{
  "n_head": 12,
  "n_kv_head": 4,
  "norm": "rmsnorm",
  "positions": "rope",
  "bias": "none",
  "tie_embeddings": false,
  "parallel_block": false,
  "init_std_qkv": 0.0288,
  "init_std_o": 0.0,
  "init_std_up": 0.0288,
  "lr_mult_up": 0.719,
  "beta1": 0.9,
  "final_lr_fraction": 0.0,
  "batch_tokens": 131072
}
MLP neurons of a small language model. Each row is named by its layer, matrix (down: output weights) and neuron, and shows model dimensions 128-255. Each number is 500 + 50 x the weight over its row's rms, rounded and kept within 0 to 999. Numbers have three digits each. A neuron's up and down rows have the sign that makes its largest values positive.
A block is one neuron, or neurons of one layer that tend to fire together. After each block is what it responds to, as a language model described it from the Wikipedia text at the highest values.

L5.down238:470460398475477467509479485481571496497523593385424525339460508517646487476564539489505482450528435520496457473495550566470557523482588513484526504485509468504458481463488534485441477483546486546447438541509534519501540486532472498491548490580492451519441471539583477553510434647569516499515542469432503461529482478555451430549564524420526507483518454464514469578491515497477439507458
L5.down306:437506510407496606550478496511497502554576574541512496469353521478438449554529489568565550516521531476513451535433410444479459529556431547528437435566487475477608394555537580515515528574477470511493600630460498427584579445443466533587472422465547443524537446508496534527502446581541527474485612525475467491518457517468516499457515437462483489529525549521567521553510408494511514565544
L5.down642:578539510465485500550524483442493492523682474508490582455484465489499517549515500507582476556550471491491411462444548468519500488513489479428515450488397566503452520553501510522560572601513497524454522517395488478448538499430529553460416546482472514485536452519514443491585465469486540460480500509593491507506505533460519469430533417512493470604469516455524481500536514476397510453596
L5.down661:436505486516496436628503530451438501516463525497440505508456496473522504480514539482490372494437457398587538475439507489478484557525557472531466527454511471488452428501458530536563465467521488414548526490616605513406462589514563477500504531511509557584509507619487489541506532487507489512454443445449464462496529600516538537458517454491549536507402474549515558500476469436521520551517
Responds to: The digit four. The digit 4 as a single token inside any number, such as years, scores, and statistics, e.g. 8–4, 1846, .742.

L13.down392:524478503521538425490570477524527567485544469484508557497560579457547461436506504651466618405439456557513488514473442507482498530486451438533522477460463542508493510568346530470485443494471517501421569580500445523579463503507568468456556530401535517486408561456569530481431544447483536510492471542492447516507587513525505519383483457558580446447495465564523492535520605529575491544351
Responds to: Sports stats digits. Digits and word pieces inside sports statistics tables and result lists, mostly single digits in cells, scores and records, e.g. 5–1, 3:49, 158–132.

L13.down400:442565470581488450538523447501512495553612406586520536524507422455613521417527548440478528411582534488415523466479490522392530503449541483412548372499424509468387522516532414443548600501422525454514463574443517457496486556464482496445558488486497529509512433520473480499519517489567503430437479471517455398464530608452490536447592481541498458544369438485398499538556526530404502433504
Responds to: Year decade digit. The tens or third digit inside four-digit years, especially the end year of a span, such as the 1 in 2012–2013, the 9 in 1992–93, and the 2 in 2023.

L13.down100:607512649493440470467487544439485385438534456529547602475522479456462521463394499517581555544431535550503457467514476467534473541608547512503505484511504561518443448496429436532429503484452453504615495455504537426430485538483458488487598487429524497522552471456605534528578529551479536489434557552475492561516465522432515441551559504526425508521493517495487612455463489460476446442533
Responds to: Year digits. Leading digits of years in dates, mostly the second digit after 1 as in 1'9'85, 1'8'96, also century numbers like '1'7th.

L5.down15:488408504572508521535561534493509524433326488562492472489392488540436475480660525495502474469469457547401537566405490453495453527497474380453571545558472496537429485557481557579454506513584517442515465463566461499505489481518434463553542489546446483413422495371442509503544482493514546446552520352426498519456512566594516486440517460571528554542518557533530552508562577448475464530505
L5.down330:545487452410366485449476569502471530507640595391445516489552457542490472496542519479491488429546461466498493529548536512412462520491532473570576445457503413426449615477462483423583643491490521457545503527484522417501475486583515448484573448513564489524562488499524479516373421468529522494490496475514528515561486507495477425513570515508495486559419490464415592592467557556504514569612
L5.down390:469504414493481499538452435420503490558513629468537488355465593506523539400484571572486472415527485474543517476417507512423468449499467496493502456396495444480458540549551525505550469557545483462508505576473543562484533499491472607449592414564482454477456485446561456500494453522506483492513468446551516407561502549553530388563474457533488546517465483529515523481384542438494558538521
L5.down507:443461402514564555536511575471505535562689566557460469462443514460496494546509501469598568552469417555485453535526512449433504515551488502569461549496482512460511484429406562437557481496479484535513453460496599478470497442577471572579451550504506504528498503520428558503536551471511349508470523467457518471471537514493555465507618519526497525533506436466487477507487441505613474538527
Responds to: Mid-word consonant pieces. Word-piece tokens inside words, mostly a lone t or ch right after an opening fragment, e.g. bankrup-t, vir-t-ual, Be-ach, n-orthern.

L11.down43:495538556531569574553479552503580535459448559585521515532514404594473543411506508546581619455393508432466470556591455440434439523510490536600457514552413469419482401522513462493482519527495496479505548470459498440518439426455575598454525516548573457529480450491546501553607493492395501540413546550448532491465430529520459465492537477452512458525506542503406464555423475523575500384453
L11.down96:506512491580596453518546554501438540406464472492603540563444472544470464466446481581522523411551518515399417591413367486545506579487512467487523518482552418523436450515533489473546578514489528486560417551500373531446406541535541470505492491559527507490504501546498583457574543484465495475467476614510452518480533544611471521473548408446503558516529545570477448492442476466485475523545
L11.down100:481488631462453541412512533530553601501540489500516500521436554417466499424483476443507489461504471434514475425482383493603533525499518544497514460490501494492471516459561620477475473529491528503541457606535406553497551433596463466532533480486501414477466457476510480559501420464543534524459470446409396554503479436488452430415549508496452459422507565484524526525472519512438485517561
L11.down159:512524668532451481554458550435478499520516451486438399530552442551468499491477571582505509544406520485442429514595477512531620535513435508538510522546551479490576501515515527529456474362557450572505548490410578497491502527565455457503481490501478473522501596421468450639494447527518513546558460496482437462528475507583559564494506485473465522434383471505426599450438542532541461450493
L11.down173:517555446477573491401490587503592427426578525559509479494501529506475445443512532550525476560539496509505454492516490497493559483518445541545546533400511460407453568493517517604431482464561509534583515508586503480569531473422559503462465426450464473523477483518527575492590483513458418562489364579434494353585518504477424517455431478448568488422477478484480510545470488517528532450475
L11.down208:486475491446483525418516530522431466583552445527606521510656489471489446535564556447492465550414424480438583452566611514469384512569443520503523444512439530529421488512362483447487452482472469505474574476528561436486456436512475447535486464474520444465584554469554564465462516494550589537482534432525558543491515499406423515423521520490554458485508531424526574457466513458437556556582
L11.down232:491507502493446510528441522452516460513714521505491524509506513479512476368412523380445523556446482490469494480510457510465570544528482485451472465445559475508531451467543496570480572502410576504543507564507453522499527483500488447538485492465518403428516503572503499451523505572543488626474556480578408522552499460578485445335521525455545455522477505440509463459536529474440541514499
L11.down341:457512544473484455553460480473507539564529500538556523578584599494578487489509523485486490507478472520530552539388471498440483506532476561451609560505589483535448517588488415505545476456592579578486536535462470548484554480412473511456422569464476535438503473455532455537555489497484538523487608457580553540460533532563443573541604530512437521495495558539552581515588553489526453543398
L11.down354:576484445464479481625434540522638481483442506464587507541502457461467533488483547454481431466386522448469514548561537504478424475479566555467484495490499516450557499548516513454490467516540532459533461488627574486525463431517552458506466473532502497611539435460456476492451514465460418433499483542571474527575483506521483562448531505485507533574534511449479512470538518486453442481495
L11.down361:462519516487486591534533527500487471495495463470556495510554421500510553486561512480417533500448557518553487511580600436458472437540453578498542543477477528519550468448599551452457347600459524519527443547549511469513510520553473555535486490439522507444550555483432544593523527531476485473569541468520506466424487527436490499540591550559528554487596442489476483417518535491546546622475
L11.down401:450455549510432479517515493513586585486614548576491636503559590566442437536531575477460578496478471473500545470455547480525515609485502491562481446470524455535588618454481464494434479524543535596431487443480533529532569469440468418558476478496448573512489540450543452431495426470515466427553552562470521558551513468445604510440446415463542481479484552554464526443452480462445527442510
L11.down453:563499436496468525501378481502474498523481452549509545515521480474563481552528442507519408529586500503503579498460431542467557555499552513487412530534473472547497468455518552473482514484538441538401558506533523518623465521397454449467483495488535528554488518508452503490511467493514577484510448440387523554412403510499480448591495493537536542503480431502569464495492534557474558427480
L11.down455:569486505502508478522501496499534572471424387382592532471495491512478539458421577507536541445489520498481505530503466542505515484562543552566492349490570518549585567525388493409463546443576485565584434481489480476592486467555458446503477455520451580453507461492445553530510514479449515457524482459465454427491348503508455483507547546533469541550559530505446512462530519423575540508485
L11.down501:523468519532470470494551499504505530413554512563568526490473508498649455545460472632474425538504435536432504430504514545461575494468487493462571547491470503563487579516486466443514557501492578463450472508535428496530539508551411498543430496481496578487497564471430435480556533452485473480552485482530511454428473594484578361529485404466521515503452573551563541453521464542575468523506
L11.down597:521606482651512459507519521403560519500715463525508548430628472494539480588607511436416489533479520492492526503447530521480468389536493554549406515501427454553540499539539445619555515498435463512479479566407426421418483489502477500502471533491425441515433558508523475526411436453412496517511532500527461531468451525480391444485487452569427508515404481473476479556546526461505420521532
L11.down650:471500513501540453436470507535485436433438528583547578435504561543469472531498531569562448440427514522482452429516439525497455435504503457477479476494525449517509566610453501374482534462532507537504480448554499503414474489488453536555476484484569468561511445423510568475470402547448455450515501453546542522468505591455587474433570564510461456417545458485452460523430426504523512511470
Responds to: Sports stats and coordinate digits. Digits inside decimal coordinates, dates and season ranges (40.8451, 2015-2018), plus words in sports biographies and tables such as national, Spanish, named.

L5.down355:481487487401538485457615526517505530420681560495533539462436464542509500494598409485566419418461453467626458525450522480495524544455571412550455533440508429391455466442515504542524459556473571507433570462542507565454551435513489462469510394513468464463467507466545452444505506490564608497510551492540484456537551518583534470515564567497481531417423509528501486492462535504527556472588
L5.down635:422484511470357528473450471563514587565597490482480466426567467455477468512541513544555360402430559543537490572513371502449430482423464540539536541448400471511475523394496454581599469646497585536600549453503379507441464492506512514511469523473525492456475471495457479488420446553508553484562536535501410527504497564486523480529534459440497483538464505513416510515594524534521445434530
L5.down654:434612539584441482524485591448540424498477353469530562513496543550467522642531479561511428418522536491513526556516471484519472548486511522519508566498538526399516614486522452514584587465555522461522496448438456478567462606547498456501573594521500553459500459493555425436545542536518466505550582514462519517497473520556432466490505566565496537504472469434510494397477525526610570489462
L5.down731:553462441494517536476445494453423510518450521507497485337431475541505548451509511487505412507566555487455551565361475474482517507536424489498488477497502525472520517557464529424498506561476533534552514457432473457393469418467501532500549562606422442463528538546427471466470478487513576489528545526445550562512549523573539514572527485478400433398436630483460471488537458499450539453482
Responds to: Years starting with 20. The 0 digit right after a leading 2 in 21st-century years like 2001, 2019, 2023, in dates, tables and careers; rarely other words.

L11.down14:464495505593456388459520469455473486514459457542520533541493449472655568490506446494450440477497515516516510494511489476510546547442439599485433481498633539519571487550525535513531467446538455448515408480438444519496571460532557530477550559369523482542518449428468434447491479443485419483565532447489455513514576484379518499494504555548485486525511401499521523545524543478535461470505
L11.down36:412588573462519492527528542499529467508641485456544521434486526470478531450522458538532519443547544408588387477456500509506476501435445485502518544432412479521429526539465508492488472553483552491506542531544501526490422544459477507543533436529404573526490490510524475591539502535541423493564524454496454506504593499475477522556467423528505505489505520488411401627471502576460527517470
L11.down41:500418429453475483493524515476489484465597575469529450521461541563463395430449586487442510519540502567418513454469445574490444456523549465600496462515512537475429461532593456559545543472496510451511559469474430514565486525501473468554470457504451549575511495499596541487459544485515537418605425458513573550508537470573448349561514498540418515491600518483441434474477518505409512489468
L11.down133:465562525551427537534539526487457602485636494523489527471568469411567499497567441536505589554546517505415464409508397544585512561506416440549561484524467506525521616464445491434478525484551560460486490533474499492561453578497518565426583452458459422483572481418499440549491519544407580533430493550548443502440535499533490503534550536396435529500456479470513449459493535477458567558548
L11.down156:501538481526444492386496516484545543381451452482451459441505564472476391464516468538546547494550527514508529450483529535404523432481573525629433480505502588476446479528517486483551518581484491512555541548469530487542497529567574544478551492459550434563584408497530594579541600522486488502542465528461508452577459479484471538492525502491482482563527469482411470505478559520469473510503
L11.down218:453406497521512564565494493475537502497502544517489474531572468506459440596470451527424545572446487491520507458475400500597486567536474491563511526491510534535496443535541480531380514499542532497473463503464475409446490387502517425523440491581488510579512479459424468410509454539530480390477533459479477496467581430637456482503437453555503378433456575516491489617545501492453543550537
L11.down413:447561515567561490501480477448409496401442545425516503535568464536483511558445491432488535503459502463383548597486528493603476499460532496568494471489423495379503483521458578531499511522537615503511459441522452569389503456558439554489521447528515505491539454491567459570484461484498592515514492449486553577542471566506493505506437541522455579517454423526510564459549450466512437567514
L11.down427:477534538480566476587524445571419562512620501568476520508549493565478418497473390529446550518538416468472521405500547536541516601571519530542488502459522546465423485542504474416584484528526561441540468572535492450541511468504572544504521528604560421401473483449586532558474514411513493554435544510471514517591559512434463453542354495487518573461588448544529470472478503494460505514549
L11.down462:462472493544567529512532462440477451468691529532566476571512503470505469465535487549521481412548564559536530531457449529542415430496479465572448413456539546564481470501449520552579534527489485420406531590487515520488560489505541497535472507494520435514484464467478522612551467513619517483544459549481498541546592486580590457422494527545470537435448562407531490560509618443419511433479
L11.down492:500494506465463533454449547591474511503511510518441490449495488480563491486526497495486568550464491494355534466546435548543463472532568593498455493498511427456557544494517446486500524474543510468508495494432428561536575474501489572540485549609467470476505498583589569504499473545520542360467493511483472600518423549469414547516489466570472528446529551530444551478390534476478426439508
L11.down553:583504494450532501425488532502466498530525556555476497581494542464488508467425540342530532494478469495414462517475425536462478543571513397403502483481434429506595458500486487472518501449570538477494505568492542524453546491503409587502445476490399512467587470455409412460580470536520648490554480488509594452508452541432481525470446449451477387394475431560415409528485534453518482451608
L11.down570:625527584464461608485480519546511565501633518536535559435521518513508494427433501569601544519462531505435453517524548501550504498474495508559543533493465456491468510464519520528440454479498544405437486464541532477500492531509485605425558431478483517458492455510567595592528558445501585641436473545567415481496502561445472557487511508428413479486487539426585452558460515589494519597409
L11.down578:468529375467556505443418468464547464478523517518526515511448500481474559409445539532496488524488463565529612503518468502469542446399430467516438562426556456495505558443518402517501487532497519530431574530488587543502536560404531537477498496495504459550404428475567518616516478573484578504442376500458514410537380511542500429510479516432503483455524621485481435516437450558475520504594
L11.down613:467559492489539528434459483408482460513620497571560548520547467510439478387540447489481464505553447518601540554506457576595446467536448465514429621431507380476511496547520417483513515541507544531515575506454402577428482566508586454516545490498541580438450496584485551480575495444503549445504493547398452497488506477561474470422493481548528530567485515551536529566466628475564509454518
L11.down740:547534460491536454469494490421453527518529561500589548375449531549548611456498431528572554437449440506479517463475555527596376497494479481466580537426505479536515490507456483420521456472531636399568482570463481539427583556478483565591538445523560481488519574530554435514448538476511531431406549464561442471521481557448497523539461404450443580499441567520458550495497518464504476493509
L11.down766:506454638533469454493479565487479522463474464493446428513585439582570516493508457531439586514544479538550492414534608549556422453536470410589477424609503463524477519540550532515508604522364561462437450538527450477562510485503548520482465507419499468538471425459443489444475553574474549573490542502544448503570563537415540531511445532524480507548519469504508505477531489529620543424515
Responds to: Copula after subject. Is or was right after a subject name in Wikipedia lead sentences, such as "WLLL (930 kHz) is"; also line breaks ending list items.

L5.down103:578428594454440553504553468528503590552398548462562509433509493525481561483400564415449510537518521525519506456487467552447507529521476582505516445440527535401453506523402583495424572543580464501514477524584475500560529614547515539496548377564442496522560533468603564583512532539565568500460513528492472530565490498562466564499483549521449487504470552437503466508524486454458473517434
L5.down289:463495490446438439537497466474546515561549531477536494384478496501556550497582547444582486425408462535501498471412451493438477512431538524540520549454496552460533450520466491480533515592503578595474498530498508477476495522552475486567554497526495394497503466567495472447540489553517491608510549576443499462514491519561511396530573520445558622517474464464494500492407500516497561530484
L5.down473:492504559567515382525446494439597585473443489532593488419527453462495545497457518433419485455490519524483426436485489457508562470538564577535529535590529458437591486480551499547461469479475457483404424427503425572525442579535578501471480379570463484457464510498589460507458555510495567514556432484425546480520464536480484486470465548547432456381465520523441509528424472473518653494422
L5.down559:450529511448518418511456521470511517511577603456420472474459487548519522486543520544511466433407538504473555504533503466463464468492497508548460392459531516468441496520477489462534522493579558397544519516485563539494441489497562559531615493532450580527566535596515394508503548544507459530486543541531423461569525507518453388445519473494468458528554536532547454466491540472463541498493
Responds to: Year third digit, capital M. Mostly the third digit of 2000s years (the 0 in 2006, 2008, 2019), often in table rows; also a capital M starting words or abbreviations (Model, Many, FIMI).

L11.down141:446454567498525496444446559604463485559488510482542542511501505418453512559569463559486511552543570444488494517496454532470511471506434518490575542488461504448524458512496558467433539521507442510521488514461465533553582524496522519524588451472512533563411501485464536428450519492541533512470432460545445467539445490550484573487468473557544469590515619478512540532466498531458513475531
L11.down174:417495530459486359453426538482441481548462472458393489501518425469492413489556567507522493578534485459526518450556440489468507447503495440422542535476386481458478548401464506498559505476519406470544514513538523440510547552546489474488533589464518493503453468546377522505496476496409519473488492500512532528587539595433488558443524573540496534552414513521609615495636480528462603438516
L11.down271:427439582499553491482418487497541538440708506480493539550511517528501500488430444429538502506558463472540475506507483484444534441460431565571607491504426476476587550390479536554484482477490481445475486458494564478584566564498569526458513579445517536558534607523441399508442496611537611520580503609468528537483405508455416446421444487491524564487506592573533500442519504535460531435586
L11.down355:515465545490400466591507515463496574517536514475511529432509473405483483349584610615517539499489449527432548497552528532550453447537491532501484553502510515578458451512550503577485460641517478528495469436537511511497601515484578510479567473485481466564438535468501495548487485451450596562478479648407420597548536535466553431413506490528585473498469444551465532487477453477534542399503
L11.down398:481452460384460545445548516483483461530528487622463490456511528493523573514369520476413537523462525495496537507417533439423515499525521466389409495578481545449528506522473446543570487546476452486501462455383518528474483536515507412518469510503505533578431468486450467470510480539485471434552533446563452533575509437506476511511522467487532508480399548519492534544514458465466559425395
L11.down420:456608488529474430508540437445434559501577522537472374518491527518442479436473516565456562512446522468588472434426545518451512451407500422489564507455571555481467534431522551511395499497351457475584503472499498464495561525428538506510424571532486620568502429395550487495522528448460430545532495490521551342443490502533602545623467415517553469473520562472418461493486425479525486432511
L11.down421:449538497529581450511498464446454467505569466532469499527553573453416468433510535472549541450446486457586449518433528521535396429555504497513512529423470502514552424555493483523549483486514478443461496452506445510559461578453460461498472513487513442447437550521638517427560600484478556443553512528519482547459457424565426508400580498499450500478536474440571444498488476462412434467453
L11.down470:430515490499527536546505580420475518503403597509556492633497533436551507531484562517664547581557561508479484539511564524424551495492586535490462495461569527446519452471472537607569551449460482468507443458587539522474459603423506511397531524515496429484483501571498457437554443489551435468411462532527379507566394570470437513579427430432546575476485531424475492512432511534434552571479
L11.down480:513498530468488431553443507451454518487637545527515465501470470492481469466464483503456486480546594540550485461565481452529530574507494450585448534497488521474517474529474527611580410538542470360503511440456517490506486675511570531513567457517487488493578501419512533573488487536539545511536518543564549518485518451486467450502442467493525493452516473486593390536465527423455542502535
L11.down525:537492612422586514445503472430547426515373400425514518503516514440532445458520585572484510622530563607535505425594527458458512498486510515464479539536501491503572538457473518467446552426524588469514432423470505475419538542568513488493580417477509524516506433514437487465523503510474509535464481504400513495482552511431533496464550422501507428539533493499546525391532541470497497493419
L11.down531:510453445455565494549501542495531401457497378505522461465522439483471453481470519533471504510491531453502583427460638509437488542538603589374556529479545546443448544465493445497461537547481525492558432481491510500428472563503431430559505524610540695557517471434506459416458578495484522489483457525557477470540574542431524559450380442494532435480452471547502486513486540571466536553469
L11.down533:564524577501484523483501545468520599519577526582490424541527487484501435581511436518506453433481492460502456534453504480454451522483436549467463488500462513433510472481546412546429550538534352415506531547476549426467497557430578509560477525468538520466441485668396519470467570573486503519496496445501547542578479553461522534538511477517491467591405529564452497495461424566506506473496
L11.down594:488491486503509525475451457522534433508554484542386526407496542486552507470499522460497451566460504483472490464476445547536459522442646479451635470380587476483479593495477496505515515468523521466573492537476533405587524489507443475532490478485470456445452548417470425508477479580538515505476536437468510569514505529455525469549494545524540625448586585624492506525525527516449555467490
L11.down649:522548509540508503470535494531382472480538527443502470602567529445412404531453489464411491482506389490489585522526509458456525565525557384488531510460531540450481442513613561611531613539519527549515492507572456493483567505428486454492452446521527555452476548492538478434559485440541470510535494558553524554590517532480516438449402526488492544483449564512498525548530450519481548401491
L11.down672:436466483504428478520497558475432479455495559442526549487391611548657550591442529519515525490522508546501471456528457496525550483496505556507444535487499443509482452532543428587605515506426452523596496538454513444561521563560443529525582453623451576482478500544408509607476514502492528499440510553514452551516556509508489502504556428592480532501481443502498526413538517437493530434493
L11.down695:581452483525448444551483501492431520499416544449602513516501517451490506530527565521342518601464551476553500522514458513494451510512458529378418542554434462615414480438489574450541518502525376607479386439396554488513509453456550438456469495481476469429496497491520552402572471489492539402487562432541428487458587455494515484505490516512580475527445489688632458500528496544485486514544
Responds to: Year digit after leading. Second digit of four-digit years and other numbers, right after the first digit, such as the 9 in 1925 or 0 in 2015, mostly in date ranges, tables and sports stats.

L11.down3:416469561502430565472510450436481521492541521481533438453475442455507551430471479600529523515561585454508549511549472527533581491455500438596591458549459473475434539555539517510530502490579528505615557512550511577465496468517514477523521455584556450585544507479513481501475531434525548604493457494470492494499519506494569418551447525467482613516459450527497500487429569562453467540459
L11.down74:476548418553447535512455501544459512422541465444425475495459446519531460524516481406417540508501468528523543476509581401580496560421569541509488466566487455513468500505484541456493583503424375481463556519446515531508472574462600470461460591551518496531430463523553487564543439478577464545543535546500504502406423467515424403528568412616502443428508496576535445573453579471488497499430
L11.down175:398472550520520555557430503537540495450542506514452595533437503506462476472498437475465453548582513584489530468453423497515434414447447501450500490542436519531444545478559442451400443510462563485452565522469445519498548514548423532512547598417458574468561529642492533569495512536500594499444492631453479470509557520625624525458492490469475573441520558493487448541538413529419399531449
L11.down188:474499437511480504480477479398497573484573525516559425538562461499515437358537538512498473432374545449548551437537553495571520540517569526453500490468435468517457398485534518587509383522492517546583478513548510410461510513532507540508524460528541477455503530559513526542515504549542435556438555562512483450536541582475461484461476540510541495589529408584427483498564460492520550504492
L11.down262:478496557560562414563403506543461453423591542564451547523474489482484621473504568532544451425407507505526575454540445467507399480484603482507490553521506377518465494472469516494515441527489404488596516612548492402480553459455483505474489581500530562559513595471566521511515490482456472511508570542502500557448469571500643343545460487575589546537425490451547571488498502398517520434481
L11.down396:483537471480500543618446469451532467503598437526506540554503442511530585484435484539557572436522532470450485514533565493588487604468552530473545575392528486542464539584548477615558536511530477560402503551498450503466498507534503471523462487585481523481496505514500634576474505441569507417469584437581517505459525430541523513594524598514543513486585444481473476502497548410446583549537
L11.down456:529502523530418447565559477469479547422477484469536570477437469498485545538500541568462572389426401513479544469477500470444509394447519446553609585551472494580518469556431441460486545516488555369532501525572413457546619483459449605586461493547598504400472485454559525577533392486549514498563547524527523505547494518493503480543522442482511422444539471505485490489484562386436462522577
L11.down482:498538576538541512490442526418547531490456447483564480463458426461480458481510485549522585545474478566351606405579476599414438447486502462533456423583465447517489584547533489416504508408455545495591495576447520527515518480492536515487620401530497505510444535536481474496475481450495490554491543466363467485534454557444450463507554501577487483548415574441512503485404408508463604540512
L11.down491:463480532470520617485526555502499409554513511585571544492595517480458589529429439432444511523420466505449504472432485434510519573472565547476499550474541460480513476504526545531494517467499482594589413502355488573494495585498431438469548538531456497489462520467475487479531458495525538514459570555453523477513448493596522513569477448544596558474486525498533535544564481448510482509532
L11.down503:465491534456458482524492469551488442472507452524544623526404468488518432472453491414503414514415434556492550471534509506539478538495518388505558497527524449429521487423467628406523464478462415498568419476531522559402493438549509487554482510518345496531478540514465491453549473431550551505488515477506482525456493529528447496469484509535460472448525548458628516422418379466446502529440
L11.down522:512543556492490526394456469441493536495571501607402498495526524489471509536423507545470542519554544468498506533473471454481412522567522496440464547467483524483527464533481505466460524449528453645643428481442543465337568550494495474491538449545526449480427551505471576475500454501522524511497488502498526450521522482512593531442511502532469509479479438522568450550534440460479490486485
L11.down572:521521545522538526457555533559429424498474421541476518517576522538547490515507508543516492471570504582515492464502524443460609517532449448570597481456467468474457425587598498492503576496472563564498452517552512559437483466521459527456492442476507462541466546484470491365490538494574508451511479507504457474492472456551476489437512550507461412571363534450423506478520540499498461442473
L11.down661:560538504507490418456552487473488510527669530463477499583479521476554440456443399588564454403562467465451480461563491491535525563510511448578525612403460381552428510570473541477473464483569473496492532413523509459439471563494486491466510502501455466591583569417540518501502485452438429440483584463528446387473611570519514499430491481473585427611530463517605561545487509526456531486479
L11.down668:518457493443500526414465503526483521543416488433467504504503491589493390468483507554473592521533555492513522426551537480458627366518432472560501494457588569471467399485592410522532445543583482460506503427439446443542527363561494506530516502550487556576495539491505516496560522466570504480659492511533526504585509518466437514510503560484485522569456458412596502560501463508515469515524
L11.down669:475524553496530576422445508516517468449479474544490546575504475427541485484480607509516492526504516457438459423522598472427593480525489499577525553489472599479466541438530530521515495480641471462507487402513493530515508500578516502521500465518550489611449546349476459498478499506467526480450484518565489463445531527434532458513522507485545486476525552478490517469399577479494490442423
L11.down715:541492584520470514465510538469522520602458449449489469477485551456487482517414493530453429513532490511463568458507448507433496512478488486500479487561500523483494506494441506434540532514513553469539510572463528495491459492543504532486569440560441485468471417563449381479404455570503401530452620494514438445501440539449533507555521457504562455532489603448530508464545468499465538493428
Responds to: Year decade digit. The third digit of four-digit years, mostly in tables and season lists, such as the 0 in 2009, 9 in 1998, 1 in 2019.

L13.down214:547513464486512491553516487499523452468478555419532515574486484523535444406476505479527556627577511608525542498496474551468454449482570492455552475535495430443524571492510602557495471455424444500374511516466503464473557586502630464481560502505422517528535551514514474511547525507562463583505498510444581521455477511419577415532515490507460501528528505554470520529470537433560529567522
Responds to: Line ends after headings. Line-break tokens closing Wikipedia section headings (==Track listing==, ==Description==) or ending list lines before a new "-" item.